config.yaml
hidden_size: 768
num_attention_heads: 12
rope_theta: 10000.0
rope_fraction: 1.0
init_std_o: 0.00537
init_std_down: 0.00379
max_grad_norm: 2.0
batch_tokens: 131072
max_seq_len: 1024
MLP neurons of a small language model. Each row is named by its layer, matrix (gate and up: input weights) and neuron, and shows model dimensions 48-143. Each number is 128 + 32 x the weight over its row's rms, rounded and kept within 0 to 255. Numbers have three digits each. A neuron's up and down rows have the sign that makes its largest values positive.
A block is one neuron, or neurons of one layer that tend to fire together. After each block is what it responds to, as a language model described it from the Wikipedia text at the highest values.

L6.gate1276:103063115100143147102125197134156152095108136088129147116127161166144152134129102086148133103112089116165128090043081139170127165197139099081128150125108135141102150156161132120098116078101092163102100090143140114144124122099163140142166147083084150082141094156151152128145174130180081112
L6.up1276:108136170080162111170134169097112127063139134156145154142080097140160106157097143149111138157167140146094153114127108127145155140148147084114128071124158173174140166151159091142150098081142067187138043100215132095129172110157132131109163116091136115101127154118148059109188140088147084123
Responds to: Leading digits of numbers

L4.gate13:117106151177147105148138132119146179163125162111125108193138119187127118226143181117070111114143144129058076150099157147115151152153096152193111179122178141138108116105133160093146063125103154146125108164125107094053144143176087195129050147062131163137113156176110123112101113161156138129
L4.up13:142132117141153110103110200116129146106109080078158052117105122123125100094199161101132109138156112101166192169077173122108176146134099210142064120107139109075120149077125157158137157138122079101166084148117161092162124116171144096129080132143113102130161129108134158144161117079140113156
L4.gate580:153162093114076140145103096146108152112127059105168140074133169155088101108141134094156107121171190084146126167120116173161148108098066090068109143145106157124210142087139122114117134136163173108133172100137124113057156114088127107130096078116079166123116135156090124113094082144135171096
L4.up580:107129133176138110137110150143124088109166163189102122078102141135098114092142104117103128172167126123147071102113127163041140075106107063151110081124104140110123089088133121130124097167141175190109147169120146181112164168173157152138128122146104094109136113113052118194103127126028186178
L4.gate872:075095078133161141095086144151136146120149142052094121159126153182115091145114109108130127085178130125161165097128096117108118124153088110086073092119158134150122169107108158124199122142167165181130171150154076083095079077147057163071199169114037181144102119159101077127101079108146131128
L4.up872:102130094108147113124150181140090106160096104093146110184106184161109212117099109103098111126145133164124126079094135133110098117093119129164087083108161175112188092109137122082130187183093097136166112148118154167129119116187127143148140155126069127091178153139119201121148116100122057106
L4.gate1035:171116134144157085170054159095136134146123139116145175140078137137102119157112122167076112158120199122032125129126152174130161140135149128149125161118128123140207104157167166126195111076176119094106197162125097164136103073124096179170109106097138089081104111120128127152139180118180100122
L4.up1035:089085127155096124155102157111072133086144167110144163182157129109163138145111134142129112173133108143191151166092100156092135112143071139110112105114153135163093148134185114086138119110076185106131202120130128116085151128157094160124105104091041180157143197038205147163175088121089072137
L4.gate1081:114119129077126192105130168138128143115140076088098135144089162122152151099111106120135130085112156152176128099143031138147155119099076099208116136135136149160066110099119113098100102143080148118149114129181122129077125120109170214133145100130146201128113154132063105102164147125103173116
L4.up1081:189096135126114129136141108139157084139135082131134139125084137146095135160093129130177184123088158144119126075158169159108128120147088113151101183131131202129110084142099185141162137114150159183087128152091149115149123158184136116119099117146095144152131181082066144114099122124166147088
L4.gate1246:133136109172135148166076169160142167116102114085096078171103087084089148158105059099089097191134132180107098189100122188102123124152117080114150083150088121138042122123146131136123095147141138103094120074121107240113150140144157081106083134105139144084157169147106114114109152130062132160
L4.up1246:174083106164108140081120083133101090155160124115092131066233135107169159124062113107138159148176140187118129083097074142099142147108178124130133107100106143112166164127077095142167141149158135135116116115114055100094107090152084177088084119071075118076123106140146132150157142142151088146
L4.gate1500:091137163122143158177076131117110167113078109123176108117097072112123135135118089101111167139157107138083124149170134085096097113161094129171128118155126118190134158139156110188159049151112071115126182178146112160122116182099168120107179163064107124109111114191092177073123136129155104079
L4.up1500:178142112149139143098161169146136109148175063122164154147116131105164176158064109166052093110155107097108141160111121146154134122123150111144149148105051133144172166161133084131111110178141127143106045112135134148096155045127089112103099106181108106118155083136071093140162184151177182071
L4.gate1530:088147162113148083176175092138112129144138120147159143135159144202112146176115118138055185138138107141053128085137143169133121191161101104129165154152112164157133165062109123127174126105051141096100151104152078171129136095076123150130107139067122180142109135188105125150133176120126145148
L4.up1530:128169120116115154145131133127092126137126083064117106090163145123125106078121100091129172124185120139172135110147100188147180090137122101171153134189117157155089178142155139151151137097110148158096110127200192183134110169138098110116105117163135176140100051180108121160111109069062146193
Responds to: Opening quote of named terms

L3.gate8:160131135143082114138113131099142125157099129131102123096132112097134111139108149192133103101173129086121188162087160156145109126141102091095169077104136079167181129117162124161101099109146102052082150090107078103109141144114089113123124122138173109123141125162130115148184149143150137112
L3.up8:063159160094148133131183125110161147147080170173119128143178193124134135120178141166072132104084087188131100106109107100112120162125085105095167124078149157177133145172167101179176217144094120151122103105092057113127112103185101162055125103102154140142126138164147181209108129161153087131
L3.gate25:114159111099081133135122094129095103060130140109156162101180116142130146099135154172146155112101091149163156148153191122153118183080133112143156075187123110182167138144121125169133102065102122123062080133156183107141118116098086197129131084145135152118075123156136166093179129126150160106
L3.up25:153153154129165107122090116103100062118096109150110119122116146111150126096134133121037120138114168113189130128168130111153129151134167145136174169106092114130179107147110189192162114131032172100137142089117161142132110144111169167135093134127159100134203133156124126147131109079186179092
L3.gate285:126094106145083136191139159091123136115114124058143099112105164140123189159182103112112181161110094160153146113095089190200153152141120128108142138159127178097153088122062143162160157132109118098117175126166112098107131105135135141114103105122174189128142058150170060129142149144127100152
L3.up285:135087130100133093137142069127096093142141176150112163091170105114156107095136173148137116061127132106149152052078116100137106090092133144170100133117168129146081132103129144090130090048119165082136143151098175147134103103104150154176092195140137065139115111172118135152199116150115133098
L3.gate537:115133150067106115139083075114134167084114127132091156180134121129128106202135163111062177137120144163150129141140056132093119168148140086097129148133132160169130107125101137191118063107134149043136148134157109116119122163117123198173092120157147110132161130144095134152160093127142093121
L3.up537:094134123147106176104118108105138175100220112146110113110098100099143128147140146107097174071130129111160163143096115153098149142150129122091114120101172189153214114112080114199171072111137115150174124110142140147133109118122123102121179130145167119120167125149109134141159099135134145152
L3.gate554:070106134095085118119086121124078160160095141150153168115082169188134136160118138091163146134118108128105094145105107141171140127172136125115185121127084112169150150118122130184172113144145106089128162178179127175147094100121108182126145132132189102116115075140136139066142185179172110152
L3.up554:115172120127141183077119099106095108130100084157160115131121118138094129139135169127171131128106143082154176127203132156132124116095163140088111135101160126153101122089133145106117150119177169152117086127137114110110138109158073179093137152148134060125159149154084125218160133109170096089
L3.gate1108:143098181125103127167090156145167119163123126157092149144128162109121152173145137132053140184109087125144139100127115135134167108108071105122094100130160163132221132111168180118137118123196128090145109123137125143126120195159149151064125121138166124133144131136110158137154119136129073075
L3.up1108:122133169139163134122155117131140101119164113142106120147083102158145062122132149169131095129118150116126127097138108195134102121177156121087084128169159115101073121123184129142159092143116103205125118112108116129120132182120116150138147130124149164160107069090121111149187127076127116165
L3.gate1277:165102188138118137123083106101100140125100183114171107118131130121168154117162102180095161141156143105088177125106163115156183115110075080111132113116140107121116162101049141114171083121073183139110122118125166154083070146098102121103148107160086159102122097144094222173189115121118116090
L3.up1277:150097138103147244061132143097123157107123144085136057156154213133126147110104126143162130147121114202125095106117156078104119158159147115139129157108099130178119159121162100154143079147101094118130104138100130177077091165117187123065118109134208145157187180075121052111107132097171096100
L3.gate1389:156081099115140121093095105145152159103153104200174110164151109101136144135101094124190162097139125153087118117103106102124144160138116111146136142119142115115074153077074072116159110151100108067060121099121139099087142127139113123130116135088151033191162161102164111176134149132175133070
L3.up1389:130070210141129150141096093128080088143125135090142071090153081114145131129090143179106128168113094130090119099092127131179106134142118107114089103116123122102162099125137076115221091111101090162145160160122141159070129119110172089203091099105116146117137106118134116067115127128115129086
Responds to: Year-range dashes

L3.gate346:075144169128188081118139080104109127121135089182134176120136133162161122159128140120076138100104089192137137197059146124170130069087138087110193135128084177197142139132135135149200112175123084153136128070063112111096189110102166142088087167075145112149149090137144101126143128106094157122
L3.up346:100115093125164135149117119128148096128150112166211148176103098117104162147100175101184125143059112158148080163151156150132182146113134087141158119103087219168076115105081134123170103183131147196148093156160188127129157127087124173095113113105132110174125078103128091173087129049084113189
L3.gate663:105119149192116094154121044116093130096165188110139176131131116107147170170139115138076121143215123176094142109099167097165181217169151082114107133145108122152148088155127128198161078161124116154135189084125090125132131085167113165108137125124150144113142104101127054106116104176154134077
L3.up663:109119145136100150203170080111151113116134100131131150138124130117177202073160166158109202139114107121152123136153160136163137154128134136111137114121115181208112165138069144131125132152081116090117152100164165146143093106154173127094112105169121097155129117126122078162104162155192138139
L3.gate982:090185126105146159151159144169117142092182140107063113153155133123142124110104163160102178073180118181133109149148132123136127163190140153159134109139118135153173155142109127178101134126180105133189131111171172165095184087072141139109112133096087111103099131166129132154154153182132137134
L3.up982:127138146136106206139129141138062087046141091097106091127115140068102127075135144103129197082167066136127111111197131150155113116144181176092122079087118094099155131165114126109094158125166139137106135089162139151187140074119194082132119105086109131186153142087127082129162114101115068153
L3.gate1334:075161137156111120067165127171114156102150126099124124124065108120139172144097102161097138152103164095167196166128083166144094076128149117159123116125098142084118163180096125114140140110129146143138168112139174076124204150147156130159226064128090161095128112094170103130150076170146071142
L3.up1334:110152116147146138169175158090193149117139141122141104135124099120136165069118156150117141124192084125094133129089120184124122152150106140201122080154130173122132099127094098116103130125130180101159170102194110139142063082127096063154118146068081148158106052135108148115188139143144183118
L3.gate1464:212086072118133118117130171156095118142159096139054132137089101149181140119131106123108157155149179104073106167077126190120137229137161148172132158092152087138113156159086138158106185204102135150093110204096125150139140123174135151095118144119150069154118093112115100180174099129118162145
L3.up1464:146083116134206044067132100185135144124160148227140132071114086113177161096168145091107212168089153114110145205100110167084158087079163179179126117081077125072155117106133145143175075125109185136126112147047125135181061117117146064129180182189096107177064150075111155153243120082164086104
L3.gate1469:126113095054124137158105100122122122148125155139070197193090090129082102157051149106111118176125144156187073062137198118135151157115103106110111095125085086082066115123102145129136177179180168086139109085114126149105110100100094125109150095144128081125148107181166113079155109144092079185
L3.up1469:125080087143193088138156140124121115179113051092159122154087091124127093112150121113125191129079129129136099059069158156136088100068101134090125118131144160132154112174111191150185121193143151190134122163170117186146173116154108145103149121142042127108111113177130154158144082119147122161
L3.gate1497:117167108151201084100171121159172136157142151190128100122168116069159142134113160153143181146180113119105074200141076111142094130143135109192180133139078153157095098149116149120204167136117151080169159111167177082104118155142152130087097150148091126087166150087146080084105120149112132163
L3.up1497:101090066149104175182085103073097155149140082090075160173093122085097168107158130121164148085128122112185138148096085085168057112168153169210099126172106067123084149092146154129097094158142100146123125118207109133137111099126131077160203142044147165151099080148119133112107105105079129135
L3.gate1532:124115128112093086172078111099098114037134122125081137154168125134133091175083140122093069161181120166154179106124117125148124095105118149135143109125165121084172142125100137074109134080109195108143146160121112097098170113132157153182119113116077078090084188159077126132142140127129108101
L3.up1532:146110144070138093081105136124110155082102072173118079134134095120153139084117100192105151101179136136146179092129152106162139134177186130101116096040149157113132141133125143068082096119134213106162136181116146121117175132121104140140144117101098124072145115121098154116177183122104078102
Responds to: Number one / leading digit

L6.gate1112:084104162131173132121145152181116223124138122070094230144095106103095140168074106109155110126108154171160099100150128129141151101187162110074131097096111129132184147078163141083151100129144140094061169073159095130121063103107136175157101060083115169115172149103129114117106118165152160121
L6.up1112:124150136145163132095115130130146136112085149109144167109164127108156127108152136174066087166076135134087138111095141144180141108124097132105129159148147154098110127158146111129094110168131114095107097197111144150087104100147121118067161096112146164119086070129126176083165074156063079102
Responds to: Year-range separators

L4.gate26:138173146080111122145154153156151091172098133125176091180101162130185149170106104171124125154150077144162160115195129050179112139186088153110116146157090135103100167206086101113168099142108138085085098069115108168144026148128128097101129148129161118182118173095081129114137071141184127151
L4.up26:087075115105113135090119166129100199100096154094139178157160128125135067103131128084146106171133164134117103129093099106142167143126070162100186115123120148157067146136118183152133065099107185096153133081181109168152141128106157168108154149198145097119125157121137103096166156164139082130
L4.gate462:079140173152073148152136156142144139123154143155066198127141091177111148174131097182129123126170152126153080058102107145098121123131102116170114106169102196155081119105149069126114108051109142095118166124126092142108159097070118145140128097118115140086141064138120131174114167197137118125
L4.up462:140069110111143116121103176112186170155090101142087186118092136132096085140156123090122159155116168110129146111099118131139159135118142145137165123128137124184121118119084116085128132165174121053127136102104154143095182064110087179134101096142130146145126176122101154110149141133160140128
L4.gate658:175128130098094071146177157175115165155112120099115166142128156080101110140110150121123071107122184107100113114150100117135127157099142102062104117147146128138102180136162074118188093116137159145122107080148118195152130104087124171140119105149153143107184118155115127163160125138111144138
L4.up658:152129115168134147105151106112149114162107164165117164086172144088083087161142135135077126113160175096143168163117103125123146097192154172087092108203148097128173156035091141111118132102080094060084129012101158106128136155126173160128153142144117155081154120056152118111100097099136091088
L4.gate681:127108156183152121133130111104111136140171177062167118127121085118086148113145126112154140079174166125096131154093117120116156091141157143103101165099178089179133073128161085067056155113159161117112158137084103129136125097152123154133095000107091162056110125085125157159153157136075174105
L4.up681:074111148122104152144155139097181173107096131147118116117119146094097126162146156191156174121116099119166141136134080082115111151081122122099126118091114153166170152133161131125137152129163118117089108155119082151144150122152156169106155098099106105052112113158120156109185128133150115116
L4.gate729:160079110108109153171091144184124102185136112140040140077162100115143152142199078164059173067157157122120146144126114163162173167142097155075118130153081143136118145147126115128128127123155111135133171088108102096101121126114160120087073114179123146098132170156074130058144125180179106146
L4.up729:153105120138137133108099093100137162153109128057175140076100156093147124148135175133134167109100155079151130155085123159131203155175100134130198113120117158182103105058099077141131078176085191110068124154105124127094097140108072128100114101118109163107117118130151100166112115085164156155
L4.gate821:192204131114140159175115108139088183091164166120188164067111092122104151119095087131088086102125124111104144122137148168129092114170118135147186101157106114144099127095196082146169078183120167123136172132079176143083140120109083121177101096096176107144142118131110142088202186125115066121
L4.up821:084101069115116134088090112079139149057084140126100179092136120085116127085167160160152151132108140130142177051111147110083104116120157108122107129132126100142062176063117135146142127177115145093137117136073157141112171149114150170121094180170082097158110129125174117161175106148127120072
L4.gate837:151144115155139113178095161099096153136144109102111186178149149175148108166153128110157132157123131145160110104151095134141096176087123077087159103095110156136065160112076122079164098153137088130118095106121217149065101142126053140152129130101159102129170199159128126130074161168099113151
L4.up837:165169114118134104143117114149135155107144103108136101148141144157061165132151167083107075136170134144186133097126111139134130173103085124093108129144149162152110121053118116137168078107092140129158091155107124185116120090117088145136165135148122158091150108085143143089133118059128117134
L4.gate991:063123179138159094133176098102061160147132134149135112103182115106075114121122147106135139126145140099118096120082077170190114147153096108115149132137167070171166113095102143115134115201163133054164108068176133140133065137106115162040161123109107110155106129161125164132116127194124149158
L4.up991:119121160145112125086210118183142170190054113151167136168100165106137160131089178074102137093143093116155128128078139126130170136164158096125077145133160125058134170127123109155127111135166069110152120097156132115080138194097107136149110133164087159104202128182086110093134166170220065169
Responds to: Dashes in year ranges

L6.gate722:190156123121111193122095156177139136199153128136066167149125123181097107113119136201117151211072183128087096130148131114089179040106122119139141094143145127120136124041124132157171130134147128124069082147145160141136133154170124120137080130100200109080075106121081119090174164153198139187
L6.up722:142125121130106108117166194137121107066164156137100163135109145085103131105049153157101079151124117132157141116133143085120146155120167117190173108129112091131132119117143103075024170102136084153054106142109152083169158135183171121070132120135089131094130150099143097141105122061151118125
Responds to: Structured-list separator tokens

L3.gate174:124094100121186148138154096138090101190135135085140111151102069109107108122121102146107138083173177075165164168141102113161167095121093093159124118123109107148143170106164111147127117113208154163113139167159157125096111140088093103153125123093149091109114192165094099097127052141067118163
L3.up174:078150107141121091126127146147133151146084100135144152173092146150096148184097092091126084170129086126089132092130108172160130107083164057120139098170097136091190077086159105108133059100135135145137143133113124120132144038127134109129180113120165095104127181177137109132134082068122131146
L3.gate432:195049152111148126132070084132116113094118117144121116134116136099174110144123139166147115145143095105107156095127154121167167093104120059112091127115105158118159130060151120142178140102111169170143163130156139087092101094147136121175169082126081141105150137149154083051107139108169205186
L3.up432:179104144142154107128108114163101123123114088111165106137179153076160083124129099177150116123065111121106147152139140075128202154116086096088058064123174131160107097134123113111163169089122111176153149135099181093157108149115119111173165095133099117127136146141174103175099119082155160144
L3.gate460:135146088132132123090039105120082183179110137109150130166091141121091122126110134155086145105161193161147104170127096166235170190104098094092086180082161148158173160150155109135134066131093143141110095131111125128112124148133166070103200119142228087112179098158136099130145139082160155127
L3.up460:113086075143141110107129046201111160158187172185110133060137124125151126136098099132124133071139106157148114097088152124086156122069096114153063134059146103100167156144161075161134108125098193164181119174083129168170118098131061130130164162119154159135122098137156139137180126100145150109
L3.gate481:148173100141171135184121101125167139105153113092159130084135165108137130163144134152103150111163207126104124159098129130116105115130049100198141131123097136135134143156152200120128148104144177095104137129104164162097151141112212111171061059089132218086137066120163127111167097099096186100
L3.up481:135130123039108107174104195147111145109187167104068122147144105166114090096141136110106082141171130146116117121138131159172153106167149170174144071137050102145117120122092125114146095193162107076134158132126108089170138136114147110095189121142109157114058107135084091186065202112120159147
L3.gate665:211160071188134087141100082166113177195121085123126104169163148117163119101093120152133170116107144081156167101103108197127116135094150079152146069134129145130119118122107102168111136154120161120137107164159146129113085089128114119157112098136147073089136102105108091109182108096170148128
L3.up665:135103103144170132103168104086088138132148079094153128170118113100155165093123180135160118097169124107148149121091164132183171060087141134131089087162187129077110103119111207098116101131134148071158066134120187101142122141070178126118098131154071099147122128079122204101090105127177180125
L3.gate1030:165121166182157138078113091069141145175138109079116143102162146104104099135089149128155143116168108099108121185119105092077117118148095121176131093149036080165160113089114177128145133152121091067142190190098117182080140131113096165130135143163142126089150143094114112116181136172156127115
L3.up1030:128096158108176193071065140147160095094067138090123112121083129152186159106061168130181111084105107178127065105152118127162154147151024131109148100094147155140091118109102075110143093107078156073152118128129155181116113176091181166117085135105091120126111146132150226107081100151180126127
L3.gate1140:115131115125072170136128129108114113155161160099123147103095132166155186117163107129119096094133112181145150086135090107157153123185090108138141090150059116146186184130150113160128100148130091137086167037169073127104175176147121116093078079109105134054075110144096187093168160096134177110
L3.up1140:079131132130107079154123163155149095118176182141104170090145121097190094116193151098131133165053165168117117084123147173124145112113188172171078120152126122137145129086109147147184120115113146164110121069180086153129114094126144139104171081093107063134140119121157119159126087113126072154
L3.gate1251:179132097144101166124120083109116134113160106143123125105114098170157148120132162168172096128102143121146130167160211127117126118149169123193142116079129148094148111100110136163151133100127160099080095119107152138123079189184131141058148115180127147131155142084154095083143146160160165060
L3.up1251:182132088089111101075170078165137118126113160106133126146143079143198122103050127138071140134147153148189131179156186129090156103154150141120109121143130102125220161130086125106133162101106133143100105167151123145162171115121110127092143170169145096084128184119144125085148151139112143109
Responds to: Start of unfamiliar words